config.yaml
num_key_value_heads: 8
head_dim: 32
positions: "learned"
init_std_qkv: 0.0237
schedule: "wsd"
doc_mask: true
train_tokens: 185000000
MLP neurons of a small language model. Each row is named by its layer, matrix (up: input weights) and neuron, and shows model dimensions 0-255. Each number is 500 + 40 x the weight over its row's rms, rounded and kept within 0 to 999. Numbers have three digits each.
Before each neuron's rows, "fires on" lists the tokens most often at its 100 highest values on Wikipedia text that the model never trained on.

fires on: "ia", "s", "er", "\"", "a", "ther"
L11.up528:453487506559476493540490503602491462461562388540467519418489525457493445485512561503520464486530534517498476497440490491497579522489519539578395457524523437525499528499477530451462495405499473554438493499537555543473448482509441436347541505537473490479556499548474497507463482489455570512558485556461459485499467515535522492480544572475467541515507571499554544423502522442463527513498455454527542522548451520545509464480468553499415418523502462549494502462515469385398556470490511475511546563496502499413435563471451494462493527493488520496525567498439486507518532521520497546445484520459508540521478466503501544545482519463440492520498575501505559508474504438503480515458496458553516501509496542533538484546516534518480467534502471553565467459552538522529522539516512

fires on: "\"", ": ", "= ", "\n", "| "
L4.up437:489481497456552506452444508496445497548475499586484427389445503548476469489481510513435491496490509486511536432478512467562532458492451517520554503483419495513534558451494462417497560537505443495538502460513565523485455510442482519527490485462525559523517478543451499510487500503467540446432502482561559554516551516531455381524509488525529486493427422446480521492488500505527450533568466536496530501492496476572435436498451487548532544602462467592514542540443498454472520481465464523425480440425517502515496485443479486501546520472551565560477495500539508483541506473470450471524499486484482508577512508563507516473581541454430580592479572496484538475498551511478489454464576512504547488471563506483505462538583544531486493427530508544488523476433533503442469512554517

fires on: "ent ", "des", "(", "ron", "erson", "first "
L2.up16:470532489540509488497540505497475518477503443488569526514504436479526443574482508536500506492484476499414505556489500497504475512448533465439502442492490512481493493477529504475527461487471514491448517505546574571500480498473547421483507530485537475462546559474462506575449537525479471457459466500505519513528537472572471556508542508485496553518514548470482591534476506516430540560486469432475512499467506488520481506519486528480589490419529568608489505539422478481459510464473466415600485570583478532504475463491482492478435476588489408501519565490506450497548487462557497554542546442530539496470615470479537464462485530444474486491442529430510463479490424449527543535504458447509438534435592491493517512514474495554503485521556452546586477394565453446523489523493524

fires on: ".", ". "
L5.up522:528537445481487450516438560438462495536515508507560525528548466602489430532543544520531487489538527436543488498446489472545456501576527475483583481506483490495557480472461457505541537514489519492471519496488470456513504533509471546453524505507454540414532399533502423535449523548476512490568553540497478418445503509547392516420566526440530553453498454497465540461427595534478557590480519521491490501518518463536532519499495471514515469458528568545533477443473498476569429483494488475519483482444482525522483516456555506506579465492438622449551506447539530463447523478475470522561492552487483501486468497490531479520515467466496466458439543521486474523583478507527498491481473487488513546488495548490460536406473551549478491516476462485543589508588495507506505498395483

fires on: "S", "M", "W", "s"
L11.up71:535560538459509563497546468443450421493559464507452494508492504538460506567459455524439462553561439512448525445480558509476490545415532433495471495469488521619585493472484475537560504430497462512580512510433515500464497485536494470534542491526465530545485515538513463546557470485536536503438465487485491494512536454558439457445508470437492548516536568515576492522447399561434462443498553488444455540504504506499495526491536545455424451508501542469552494497464514538500539552465454530520534452511513477512549537502503507507486471523562454557465455472586497557515539547487561539539484491479564443441493529563480547504458444537518564512552540435510581456501526481453456486471531426539498477517504551462456451458531488570498492475487500517492447467545492474492492496586554

fires on: "ain", "por", "ort", "-", "ant"
L6.up811:531461493510530514429490529500455526547481600522480526510486518518537492595485556497561475449524430456487498536463475542504552498514514499516507531503488474522520479481494542558576563442479530482558477485544525558404417547541494539504553485451475540527496484491532515480501412509488437491511533521489515540464499460534509514491439471522422558475502523454563533477468479483528487428501500527484522558549480520479417450484487504510448457472508446554508528541488499465494414607623427562462542469514478491549508497479453498524517483576530479539501523546563517479455436442597544463524436465534419507480492506461498457569472527460467462560447401514478457508562484464466502505603543473439483517506454491509543498438509510560504489525474465537517446480563496456525546548505469

fires on: "am", "on", "om", "ou", "an"
L6.up150:519468587511513508498537526487497535502481462581472388524482453536541477457478532485536448505482560535492540575418539422575497591515428588476513523457582521527506495488457539455532497516478566489572496482558524508526445520507523524415495550513460472575472505451506487517478461548482494451492547506505498490550570495535437510491443541539570521460512574583472523460504525490503527507484409523481515443490584534499486492476438485487471450486515573531426508526471414518456497504455495541452478529509505453482458514504468509550550522451417519494450503441479463501531552408476499553496490548520527470464440581520545450492524575551466510498508561465479500506525456496424458479498574453519419543563516527486485503476452481507492462486458523485581467457498459478479501513474526

fires on: ", ", "red", "4 ", "And"
L4.up91:551481477434517453483507633534474501571456418506444557459484579490495492553487417456453532549470523466516524481567498478504482458487481497516544562488492424453452449460475549571446532528466585486433499451509474475519436487480581512484445509465428597450520523484473535499469576501538519526503443496463442482470494492461443499499560553504510518475494501498469536530523547516454556464497459572512493455496491527464483503513544461461517456525495470498463494593419502505511506466481511516481569506511533477511473396493449483466520495548469531507573510424574488560513458479472536493563515469513464503581552543522419492482603476464495534457514477526457517584528480532528544560525459500593486501508466435448529503451541559496464511418510481502503529472490533504483480486481503

fires on: "\n", "k", "his ", "high ", "on "
L6.up340:465464482540533489474616587495459466501432526426459474490536476465503453518563566557468501492457553450465497461459561491530536421461467456525499548439548574569509502428437427429521499482476500548520546511495521550500515434466528518508470505545497489536583502511524502516484526535519501453518499464525566560509469514493491430475475529472435494462549484506452472523462508542513545541429485505497497435464559501453443534529471508449520442443551473553521512464538487528571427439471484442482526480511522479557469477483444429479559518553525492483550531483518486432430465497461523530563454471551533555561513485557486485506477477480454550487463527530446500533502529483504522514457498514473528516507533488493479472548583413535584382491502437451494495524553582508453478493574495

fires on: "1", "re", "t", "5", "b", "i"
L11.up629:518497548429449508458484507518498463532533491481596484478501497557436504477460490477465454529543430473544496530494478504455437528518482527532443560558470529517511472424473554493532494493582427525436521498463487493521429448484518519489515483529512492533505480518542484512471519390471464508553490470485430521477491522508527434506442471499550468510512529453555474438517455513529475549583526491520488553560483520545467516496542456478510514478447550587464447539522488505435491486529504466533568526473537529520594474500533489461528426540486511452457471517564535464520461487524537533504537519548457458598579424549532511519483515552550548396516529468498443490534529466551497455460508545500480567562438508539551525510509467487434557503473475596454475526506575408483467451439412

fires on: "L", "B", "Wh", "C", "G"
L10.up736:559459509544473488526561448481520525476429555500464492502518534577491505464581540545563571501542469522494530511482532474413497453521491499504475516430510595560457536446467511505481455538450501574475484495544467459503463526492526446465533458456468463543473459476508536493493471549497468458505482435518493560572551495524432525493494550456513474449527416489576513592609530514497432555503445458440542435502525552527503618485518489558451463503485460492470434448470455540429431512513535557519466469455433479524557502517533585548478509487476545525472498481494464538485495533457492542439526458493461473470527459549547533452451497505475473559489456472446473487447524482456477545561546511508543507543488500464421632547510491481525459464497521535508467482533497496467527509492521

fires on: "i", ": ", "t ", " ", "i ", "ern "
L5.up381:515506538492546494487510428561482509464491509440580513458474566544476507467569473518475488552562486523505492475506478506452458482514531628548488512483426543537471487472463497476492520455560477450527518527473477526536521520557498559507528427530524438553476516489452509517556525511504570485554547427488471497480513510436587498459429482497482534515508437471447483497490494505520548565443513476516569438491462486463587522549452450518504450534433532401460437500527558466501515479542436528559543467527444496494490517501481525443523549560424512463498459514521533518558465496449460514471450483532441492578482390458487430456515413600493517539505443482479531499511529493467539444454483538471549522473484469518566504486525573483567467439553497521524532501549460536455484549515446

fires on: "itt", "port", "ort", "ain", "ett", "t"
L5.up587:490479499412438410457471520470496508530520506476424614476505465478565516536530538478492447482579489430466502566424555498501553490511563512458474607521467489494554473566501482516538465548562509507545537447463498471430443485547480510453484485523405501486528509464522494487512540474499467508477448490505484494450492481541497482458496502473530566492457553460621568534547455547479512444475451465440551507513477463439464471552465526525539445500509482534411472465532548497468525506558467526473535431483475504549494575511529499509457468524500550509443518496474503457546542475453568516474504472518410522595532539480479502505540481452606465541495454533456512529517470469445487550524539482539513524462433482454450442507525452558465512520475529512465505434587510474447505472467521

fires on: "i", "Japan", ", ", "i ", "Pri"
L2.up117:476467457494524455503576486502460563484490495491506553474472509551488457553523525516497492510520500515480533467506486443508502517511560586454499523485469467524545512484469458514604468525554429469480538557522501517482495521509496508554511479554565523511516488485504480545524491552480537501537528529422600508483579489506552448477466496450526486502563468445461494470561505484498388459532482490520523521471512565456421491543501428550531537485497451497454465456588517519529479569498486562555542480538500519422523410576503501489541545411524536437533494413515493549477499558449503503446531449547517484475462495546522442447529508591524457527478506409478480509483537469405473472484520489577419472509515508377488463447554529487551467486500484470446466509473468468466550569555463

fires on: "et", "poin", "it", "at", "ent"
L6.up26:468528417523507539436473494568488432520519535516495397493524510560573492563550499429524521522454483448502530485480561603494558513500438444551476515479529456470472488483526496494524539422492446511521563454461479467525515534449464446509443422470448424528488511509475496505525515619494517470545506488488522492474515548501504494454513503531576512459542516515550516509474500491502496458538478515498458582541413477453563532494540415523535477522505553559510453516535530517479505412548487551486473531508541594487466502528535605502475531486517559533494431581488527468441500502479501530448461472545560492576518444538539417522526429477560448462498576473469538474491415498431463524550426571481502527475494497443537473486496460530498521467471483531532473482452485470488506492512528

fires on: "ch", "man", "dr", "ti", "v", "Ed"
L10.up347:485518519509527510533511536482507542497540528464576479462472414495547547611563472525467474450519437492446495562414546486499566519493548391467466555417443443498497484473558498495567506536508472452480532432493554526464452470467481506490470533464550456478502581450445485494471492552505502459548526546510528511528516521526522490431534459535464531482461499445564470477439476590483546486527557497440499507479500468491474534505583550548521496485542464518503507477457475476509470546520498497552529587515531468508501424500468499449492485447562482522508495437491504532575563569490554526460532459457516527584568531490484435512520540538469509507543459501472576461536546477410527505441440512484515509474539485513487433539519560491426397484498557480499454499495516446533533501414547

fires on: "\n"
L6.up780:411499468446481462498540465534556533503478482498494483533491474535485399499493502501414468591502477491549456500450458527504518448489543444575512442437515461494467472516509435533455589569475436476505530500511477509454485474523542543495548489443478525525534576516500588548586539516538501550490516525474537514538539474423498435545518492436463522509547520459417489526549454457466536504476459533501564479526482531567529498492462505478457478452401504461562565527423476506520456589470538525496494521483534509481507528485502516499480486537432498493581558479484551544469453547451474490497475533532485522510539436457520564449528498517478521495496556481544544510552538479564550502501508508501553481521470554492541434567447506566508465457409440480603410463529491493449498512442509

fires on: "R", "S", "U", "Z", "Sch", "E"
L6.up435:545513460458554515445568559522524513402469600421498442518436489418499551434469516527515457493495455498497495521566482496453482536519524427558457472491586508536465529488473483443476545461429467583467505491533451502552517486559495499433496485534495531556435471487546470544535468511484505506472470523512391499523540553504497505506559491514489535527564502476459491392507488462463464454488557510539505565479463472480475557532536561513507495483509534499468545457536513418482541542532516529520506505524568510483505461416503515550523424490523611480474484483508463540536543528467499477535519489504482616527421495517522535443520458508448379523429414480524506483492505534496463505488464515538537553488537537485544522529460495468473492518513452439531431512513501408497511469518445

fires on: "comp", "al ", "itary ", "other ", "Res"
L2.up78:415443383561551455558561463511491461476495519531494486460539503474523447449471419402488544570460490486444575466541483478476519536479500538496549474475487499508477495571471470492496511472502439511498552394441505484521494504512573481551574504427429532469539530508549495431500512471517511445511454448488495499487490507544512482488525480477444506551514443442439491453493505494546495540453577530544463473513473555465456498538515497504518514466413482532579485510498587530515437522493521521549549501545526480543528497482526504505496492439498510469475548508450474501504527572508547464505543518501555466443547417426451476535469462597415572536523499476525494455529567508533552548447441561572573480549504506466490463505469561538524498498442514537509502481501453464549560486529446

fires on: "2", "5", "ö", "3", "ü"
L5.up832:557472491529417532459549555472527434458443575507498515519542480447526449506463491452516477411586470602469539556472521429479470503505521516450574492459508502508476452528470557539498489482511515493559553502552415519505539454545489533488572463587448473495461525517526521470489527502537587420467530521504463487504486391531567476451487528472533514489416492541491455440524496555417519481521529555570481489422445483515461576558475480523515523492513567465503462497504541511519552438537448532515487489501495515518537516488512536549393484460426500511519494450510504475522467451507505463481469478540478517480524458537472406508495489488519463529533477544524488511514475508554499577538487500477539610515514571556484552515474431532464460477442541503497497516526482414497568475513439

fires on: "u", "er", "i", "ti", "our", ", "
L8.up708:540475536538454426431520548524524509542549515576599459493500539545508493478519482541476510456529514509417539456460564493481471533506468540448437545507463485501488436420535504585503404482482580526434551502515606481492457503409495450487548602574510501523461488500519431464462536430500536504472534489485495459441541487514478527512513553404408555523493491499542507441476481505449494420518500511536458438491519539460508496482463566486515485558508559518466507532558541496521443562535464586474496538478440568458501515443534466541485517513524469489448507479452497496523497534427555538467512455448453412568544473519506537495518484458466468491503482484492592486523520540532442484528531476496470538482486487552583454467468535472512522551515499556504472486492466490465545536512467

fires on: "d", "l", "i", "1", "L"
L10.up821:543515548523376465569568489459498524586526433465457538441506491513462513466483501494530501497492489538541561510422513596475518553530529488474444505455504544493476517456509494478475456486523478494495526557508535537520405476463497479552501491487503482593514549513524463521468495456495480476464493508508456591480498500473521464484459543518504544514518497561406430499489420524514468530445480451457536559536540504464488517496490535477438495534486523497457437504500401491452558483519485465415504487463464455433519567454522508423498452475504523452505549476560493478570523513489562545634514503538455518511496585476493471537514535542495481444541591498469479536525454542452492521456461546516541490550506555475564460536524492531544540498511565558494433518524482453374543504509505

fires on: " ", "s", "as "
L10.up45:468521579466505581441430453496485452465481501473537496454466476561503506454436495498505465543542456474450505401547460483491582465421488481490459506509495561610483554439497504579488489513504532524541528505435441556548497493565459500471484564540481492470505534464501485534502490479538548492567487538517431469556482556540538482452473483498468514534465484463540546506474522546450454590463536439487573462502450494444495484489482555536529482528525461490491555461485510645447542438432463453493556478506460504525546489538534457473429508463497520585471501480542498515524517546527541538516465532450478535524508468479485559493437456489539527413565495531507570521475581489499555455494475504467579524480457529516527499438501532478580486506509453517520511502448523409469477473535525

fires on: "cor", "ans", "ins", "Cor", "tic ", "mus"
L4.up372:449520456501531519441402600453515523542440532489467527514479527496522456558472404525472489499497525535469447529454441437498498534547436485506447496490515463518562509551533480440518531478470412535592521513522546496556508531445513514477532552479556379485482544504474464492556449470502462492535472438481466512535503472576546502512565494525466482436502500488502511509481485461493538593541512389513500538508448501420499471469476502513499426545525509491532531449522577521528457517445462498485518498478492473565492535452548585572493512540489495564495516496494549525550562483496526490513498491502452570468489546474480452453529480538432495458560463558467550481469537536454456549546525582434520465562475497528471577499538441464557420459510466506501542462478476455428538485517481

fires on: "ri", "li", "ac", "si", "ti", "tri"
L8.up229:562450533475580489545539440434508491492588513459485516517524494454505496500519535527529443420524444451483580504517437545511519536472493525511551453550502493534533554542472558494483544524497451521506524495452480467518444506457492466457518522475505465524473606473543536496539465475555442457560527520442523466493555513510537429526364437519504509526515530475499409461395418607458498518521480578472500554441540463445505520533538540532467494502513514540553546524482496425481473547476544528447467498498512451466484549485449446518440423475487504500523586512441482538480498486514508461499524489477438560557508451466485493551458512517508498463503532489448539477502479527492495428530430517526560528524418530437546439473547505479469529554481506495530582571495509505475492567538481

fires on: "f", "s", "p"
L8.up580:448511434482573627486506476439501454561441545475512547521485498428550457479517435565567566451508526513534555490494552538579543409454473504511545423514462461541527496534454514519485547559488499483494532479476531488570497467519536444474551441448528522469516478527497389529492507529570489517533475495484491543499530574516545436456488486457490521451470475469520478511515436483513501506504525522562513502487517495484538509479484494526555520545525478520547525458499450497453462520482523544577502495516474561431549464552540428473407480511463490488484502499516503514506454500545535435537442606491591428457519466479523573501530496527625465453539452498488536496512519459498510588482491503570533545505461500502474492475459440439471522467505436592449504493466453493464466508472491

fires on: "ef", "Wom", "mp", "feat", "off"
L2.up600:475508561462498498516504543321528486545492507521465492511551494489512477530475449512524510509452508498473516475470466475559547449480614458513513510475478526524541565538554463473504527439454433540527533492489502533518423457534535544489590533558437500507488472545557457528454486510593482462437462498464483475500534497475457522501577480552538519510537486495529457507551510463482502519463531597503452457489488522556473528578559507479553511392491498510429478509462530521534558478486522527505536511541479552523546531457490549547419568504526462482540511465470471479587470449439581508511478462467495505492552544479445484489445532533486537547513530507489537453526510438470458505473508487524516373436509543526439491465531489481490418534544405502517522500450510563459507491441493

fires on: "it", "and ", "id", ". ", "."
L6.up350:549492511519507522478444524413539517478494489501398455588529515580568431481501548470476560508508517505535431579517513493516492586463570485502562466461464417549569506550410507494495512518484493541438444513518457496529462455456538503394519525512453586500480548509586494456505456506479569499526503467463534466478518451473544456521515530529525538469521516542449456462416494517488559566567465496453429482500478477499545498503494499452492484444573558517440461503550529531493420530519534479453488470517541497528440532571555524504514536563472492433463477473516457575477492479516431502605492495525490501452469495480509516536469500494518436484407570497460561564490482549514485486490530502505457495511481524521502492568519427506421431472531521512502565536461476523482530485498522

fires on: "U", "ö", "ou"
L4.up672:565465522477484525464479469444549473444491555531558467589492471457560516502527541487554434464482473563457479555522484496554440512510471550553454491450489474527419504468502506539502546473472523495536564480495551468496521442511471488450472494485487487502435535512488515467524480520499539498516488488577490483555522473489531421476500565497495530549568463479459479459478492450452468455480565495471424548432490438511532511519459484510586482489484560435469460481575431522498559539472426466538521532553584480543559544546541505566481489529502544459505543461557462477504553543392470505427509467531493572533519469531414451516492438576541457537491447447449507534499487552506518528525469491425596586490539527413526539481526537515517464505396519508506492474476511514531468503458507

fires on: "\n", "fic"
L2.up571:519568555436524543551547474435550562478499501474462523511493502429536479500534445544545563496521440498491561505518457540514405523479449462520452473493462494469524496537447498432521468530524530481552521478526530542508554438508515463459476532468544596510573530570451545597485619571480477483465503463525412516490565512494545450523449514482460528458541430530582516506494494507475537498495487561474482487426522499485497466584436479511431484501505457502442585548502438548515474489486434494497525518483497528479478559485487519535479489454540514480605559461487465553544425502413481589518488469543444550531438497504462506537534544443520493478508502479495485469475556478450471521494490461551483555458452535477464484544440514467484442488487439462573512526534539552465500503504499

fires on: "comp", "Wom", "Ex", "for ", "Ang", "Res"
L2.up597:478522395529477405513541525458550495498441500520582501540447449518514415488516494504443501551477489515506517491473507519427477579529544463516522556544540478545510546540463539455517564517465380507445505459497470543547477551547536502546505485496483463435485442554493536499513548492452543473475426461441513549501425468559474483556452511521535461567510508489447496481550500472473472575506550527519504371460503566514441492567477480478429560481464514552520509565547508575505441522477501475549520524519450509547539460531471482575530515568504530541478488557464464431477515538498459476533508496484445508549477458424474506488411460516515514552486535483422543468463551474520543503480513495439484492464542497387459496498446534472525496555461495515505494476500508564490563521526502

fires on: "in", "200", "per", "ti", "In"
L8.up79:524393509445536480500545564586488538407516502514564523451444495464537507508508496565545482482502419520475526508464544516526524479468432466469561478525462491416526511563511510501470494557466555445468565462555504470520464531479541508520532458498444553488442555525408397481505503529524524517505508446502498555502604539477482512413519498478525501482559501427487508475536515547539527471525591502488497475456475389521502532597508515410452429529507511543467525426553542510530528499446460563491522493532539471523552533528539453587540474537508518567472535464545452530444450481510495504546489526477472514499465534450471478503571536454481506473564480499469588476551496429509500455512533459472488513539541497471458455407538486514445495476537519488513496462480479551492511460472496

fires on: "\" ", "est", "new", "air", "ally", "ic "
L4.up785:502553496489528421520517541501495567522452448512407505523551479412519483483498555473533545473498399478520440541483514506462421584513521495601581447437463499523485484457528526506527515499538531482501489426558559589509526524535522528476505566585491504459529525438514473487519481483466467532428513419436448505457523523437529488431465475482586502521516584544525585536453461515491515463538493494479505510512476475533503461565512541484554483427571504511460568503548515449498516475534494478484535564508532483515518458501494446482471527511501488523585536443512483511441555500491541471544467484547501463522439536519547446564424468451478457542473541467541459452513498512435503487499494497545460479466518503528484488430566464470482519405426450476526522524403509481512460481538455

fires on: "an", "k", "ul", "on", "es"
L10.up603:455447544441498527532545535525498535463497506523465523576499414441525539417533498516501479485488462517543503580471514502530424496545432525502543516510540569507484491513515478506442570509481506506491502524519448550537474531498484463459473488473540489470431527497440488475530514531485531529441502536537467486519500496594463545442496507498515477529554513517489518463459443456448526526413505544481445519504481500475454495466455466524502439519534543566436429474465513524499469516485484494469514547520559503543549553445476549522480517516562538531490490585545443504486525535497509506498497452513495564540468437494532493458572441583502580566486631375578548540503470488393545418497499461524458508519531549443477457466440554463493472460496435565518511430440519467447457525512485

fires on: "al", "Al", "re", "u", "f", "inter"
L11.up650:515466484425528434568507543416571524476489540510512538525585486447503496533518541471478510493514448470506536484453526526506517475516525497547530551504516564493501505466529494508494514490471526493472436485570507506483540401463523486499438555514600460539503486467479501566534499512478537550500616393481465509458505510463498553482490546514609411576537460503506523484533458456504470472474489512563580532533491435475518466497515481450456456513479479479547530587586523507503543506456482561477467495455495486487469496464540534527451458519553517553483415495482426487437447491474536455485538487424555491537535460508466515534522562516573479462487550433504460487496405554447509457478540568437486522554469454541486444453506542499527442456468472537538519512544452530527508439527435

fires on: ": ", "e ", "ia", "i ", "ong ", "ina "
L5.up601:473481483535544536441478527535490473568466534525380461503443599429525543518586423547527495470511505499459503484511505429522503441412529504533489499486454530456501501509493446516506474507552512460479513508476526461513448542484482508471500581495547514494486468510440427516539503460520512537519503537514501501441537498474532447500486498433532501538482507447471486518477477515458577527533459405514494506483530538527567479449531468592514507546474515413508462495500492516543444594567459521535479455451468484433511522479519511533498503497471465531470525498524522530624546388472462499485375501549472436504506439528477495546516445541470496522540512531496508450524462474479510552528570469482529494480516483481603504575564546502496522448410568450554529458498470567538461494496449

fires on: ", ", "5 ", "4 ", "that ", "1 ", "7 "
L5.up133:476471496437470497446459566463484532489464461469530526468528530445546443560502547452432526534509574478532550518463517488539489493429466506445474506466467516544527579485438541500539530517591482417509523496502563541526455483434613462537452475507514549547478504476478442506486527462524524563448527503422535480455612538487448491508496510545511480431484511507426517421482525509445517450496483484510502538496504496542422536523465550488505467461487552485480572497453506528475517508488492438518540505515447533547535461459525536466460575579473523529514526463557451532506456454587483518477444603511485532511465534570557502544546501395534519487507480469511459528436481460475528459515518569531452445525488469467440496440464501513492544517487479556504573440503568482477437462553513

fires on: "n", "s", "ome"
L8.up759:502547533531475456465438515490417395540493537531508532464505538511451447458446467581511397485506480525464560479466450557471511448520450515585570490537535520555458510544444566417474445474457452488458510515500549496510483500540421526509483493482484508533577468479435503531506549495492564474494442496525497504467527552521505521576494545478482445539535557483510523496548509488533524543478515411569494480542408550472522490506505437499461516465461543527495496470520490501452505465474501493445520566444545526486591485490489449541500485532467573514545470400535451561516500490513468516530479566514536463496524527570462410593520553442602512550521536449457574566433488437505467506487482462491446474483525483504493523501503547454451489467559515478485512495519502494545531480562519

fires on: "is ", "born ", "an ", "member ", "a ", "by "
L5.up292:469435469492500515470542435486486450507468479473521477459510512506527488508563423542490546551500522524561536445543506509477495479470545502487522469426428518505476531508457476566489514541468524495552557479387488576558457498466458436456555486504474526514500532404487519558562551484413515536522602521537553598500464513495566621505518491524511544494535523523517453459472478543496501467433443534472557517511476585466534470484567554450481521488498454414493486564519473485487497484481525479479536494515410466522516427498508487526443475568538493551535471525545488527459449522583516472544533483466532517490477418466486516557433401466568499493519528464509534460467439517485462475494489428500551547558525470484527512542525467535500447533509484550480497452474480588487477426490513

fires on: "\n", "^{"
L4.up697:528471520454494487470607493526508520515404518491473480507460459485497472432525451552474507505496463434527515462442511511470430533452527450532461495404558505476526510592500449532478517552464458481501460559483472447541496511450492498468462547472469491520584551476440521504619516502523527448495527434562527470559488545541519513506516517463463557492476394548499539521494509484487528532426501578542443484416472452518467473502471576490457445477506487485491535552457463488513441521441492429508554464458568457461470487546512467443481473592472479527547503450591558474487548476531555640509482486556526544555540519464533498489497517470494519478500517559529488494545538519484494478458584492514478581449528471511449562486499513534528502486493525451560513475556484545465486545494514

fires on: "po", "ov", "im", "o", "Po", "om"
L6.up162:471568494534514450493494461445487548513549483512515547539469533604470515455474547489544517451502531552537521547492566439486507529444485452512513504497391446503551501518465430494476521481505555492479550438565486535488487499579585519482546489463454496461529496486453513478552450550510485571404497487468517454546479472509544490478434505481517502503498529541512496441498478579542529520524532529479521498505492506518519553389535483496541533440497502543512384526504521390441539490486437523536475465473457486524458423446574478563468553511491535511510489530515463440483407496470492501467513443517484430444445524485519537525573466484493446537480389515489505547569476505514422497523507477509556479581455520536494517552456544564558496413522482471485545458546524468533507516471522

fires on: "pos", "ir", "m ", "fac"
L4.up93:523483479511511544505538458471558460515447454480547540473435568558544492515526535506541481528506544509537537517499544419484530514531522549481540523507477535484481566553490471506460521536516561474524515485555532501528520479480488565495505516452517483505441474496519458474492453542438507529439536452488527538470554485509477551458487508561489502607453456454491503401511495467436535443509498375512529504496524469546391522546449467543523503449545411496499468468537509437517456537465447521547464485542564524530526467521404435442528540529536488516472481505525522476493559496502537442528490523500404546445484498481503528565514563514545566575454524522466510465496535481407478478508433507512524490505571485540462400456552479496525515567510494462594499472429460488435444482561564

fires on: "t", "al", "ol", "p", "Al"
L11.up549:491492567551525463520466530522546501502481475519411479544543500528533429526468525481515548622491400475541580443385530410495558498541541442524512480535508560529489524486514506528507503492545478478487515481494478493509409529534471489478442544513510477552506450472455478449469535503471514510495483375491518528553532480478481604541447561468557514443515455532419514482509503562460441425475560473534503526477487527551488424505492541467509508470465565519563547490458534537501541482506455490463474513588607474473532447502502500434531491546521538517465473538460496457502503459470507519534482477507501458501435478534524512530527519476469480504552499461494530455470476422447537485492574596459481523503448468421539471485470540505478465461462572544478571510518461470488425491533480

fires on: "em", "born ", "Em", "ot", "'"
L4.up18:508542553468562488490426473534499493541519544490526499537473495500494494434528513497419465502547501437480537449534498422538457504550567488492522551445488497508532514473512534506528523584533412508479539476423534448492487507456543492530605454498499500420542428503491508566471472548483443473477544508487456545532535516483461535462446527574488537419516548493514494470496471513560475500542439479538551501417501567480513513483486572446558509517428441515521543400512537442536435460530448406546469459524485488476478522558451501468515556459510523550501511511470510426492492426502537508505490441587437508523446525534490466552552468537470458542509522517473564522448516499485457519478509556593530528583482498469521460490500540500487510509474494547493563542403444528451438508436518

fires on: "ri", "ti", "stri"
L4.up681:528505552444465510533449492455460544466544517513568492446481545444468470500588539555488526497582474463422502478492475540490507518508441449506537515480470531517422527489535505538518448518441497439434507471555532439499523577415503575590465476506488544548449518435475459506527451500528472510528485425477555425512481528513499496478492560467538532571494428490465504504463461558453490486565468536515576499455515480487512515482501543489515479549526461489518583443525606506486497542476518530443492522497474427477492490557505441496516408492571521493501531425447508537468449433470516535525539477444484513606518521412543464552472441522512474464471535471523570525507557540524508496470499509497414505506530542530568465554511526480494495433474509578517473506481516443501494439440572

fires on: "\n\n", "ew", ": ", "\n", "\" "
L2.up645:488487468525501518519474513476473492529472553576440571394508487460519508522534525482535451465581518514548517462472483436488523512494520549568540474538506493490551569532466458527446585523494531549530478491561508545510490476502526529505441580485526498572531510451476465506536550532479449459478461522538482510503512539479524436560525577511490436526452489503423529522462531517513475540489494449498437483459496467521450424482498440536567577354518529488441579497480451473510453479519413610512518481496570475562530494477505460494470535484533496517536459458569542520467544489545458482526555512530422523516480472475531461477501517527520510497523435467431567449447496475485535414527456543504501457523548565517570461491485562472481493406497451508509479517466490541484413461471539

fires on: "an ", "L", "F", "J", "C"
L10.up311:509427524473438492548517440539404483483457505480600509465458487561492485451514542467502494511476500485415502496472451605513531493518463485513487498509493585519541518571467577517501505507555483532525532478587497479455383492507509503516463482472471423521506534502510479494414414455485500518541487524509504524521522508452461556468482470495473538496531492487553522499571497461519544554489547473470499524450490496485472552494540565547486552471524491511499530509451526568505486533556481490431452485462486461516498462500505586531458454571524501513473462378487463503461477439444538502552470560513439534555550530464544480503494435512504523576421486390480525518503506515518485531600531473526570566510491471504526517577503500458456463512529506454525379516489539523479562510441555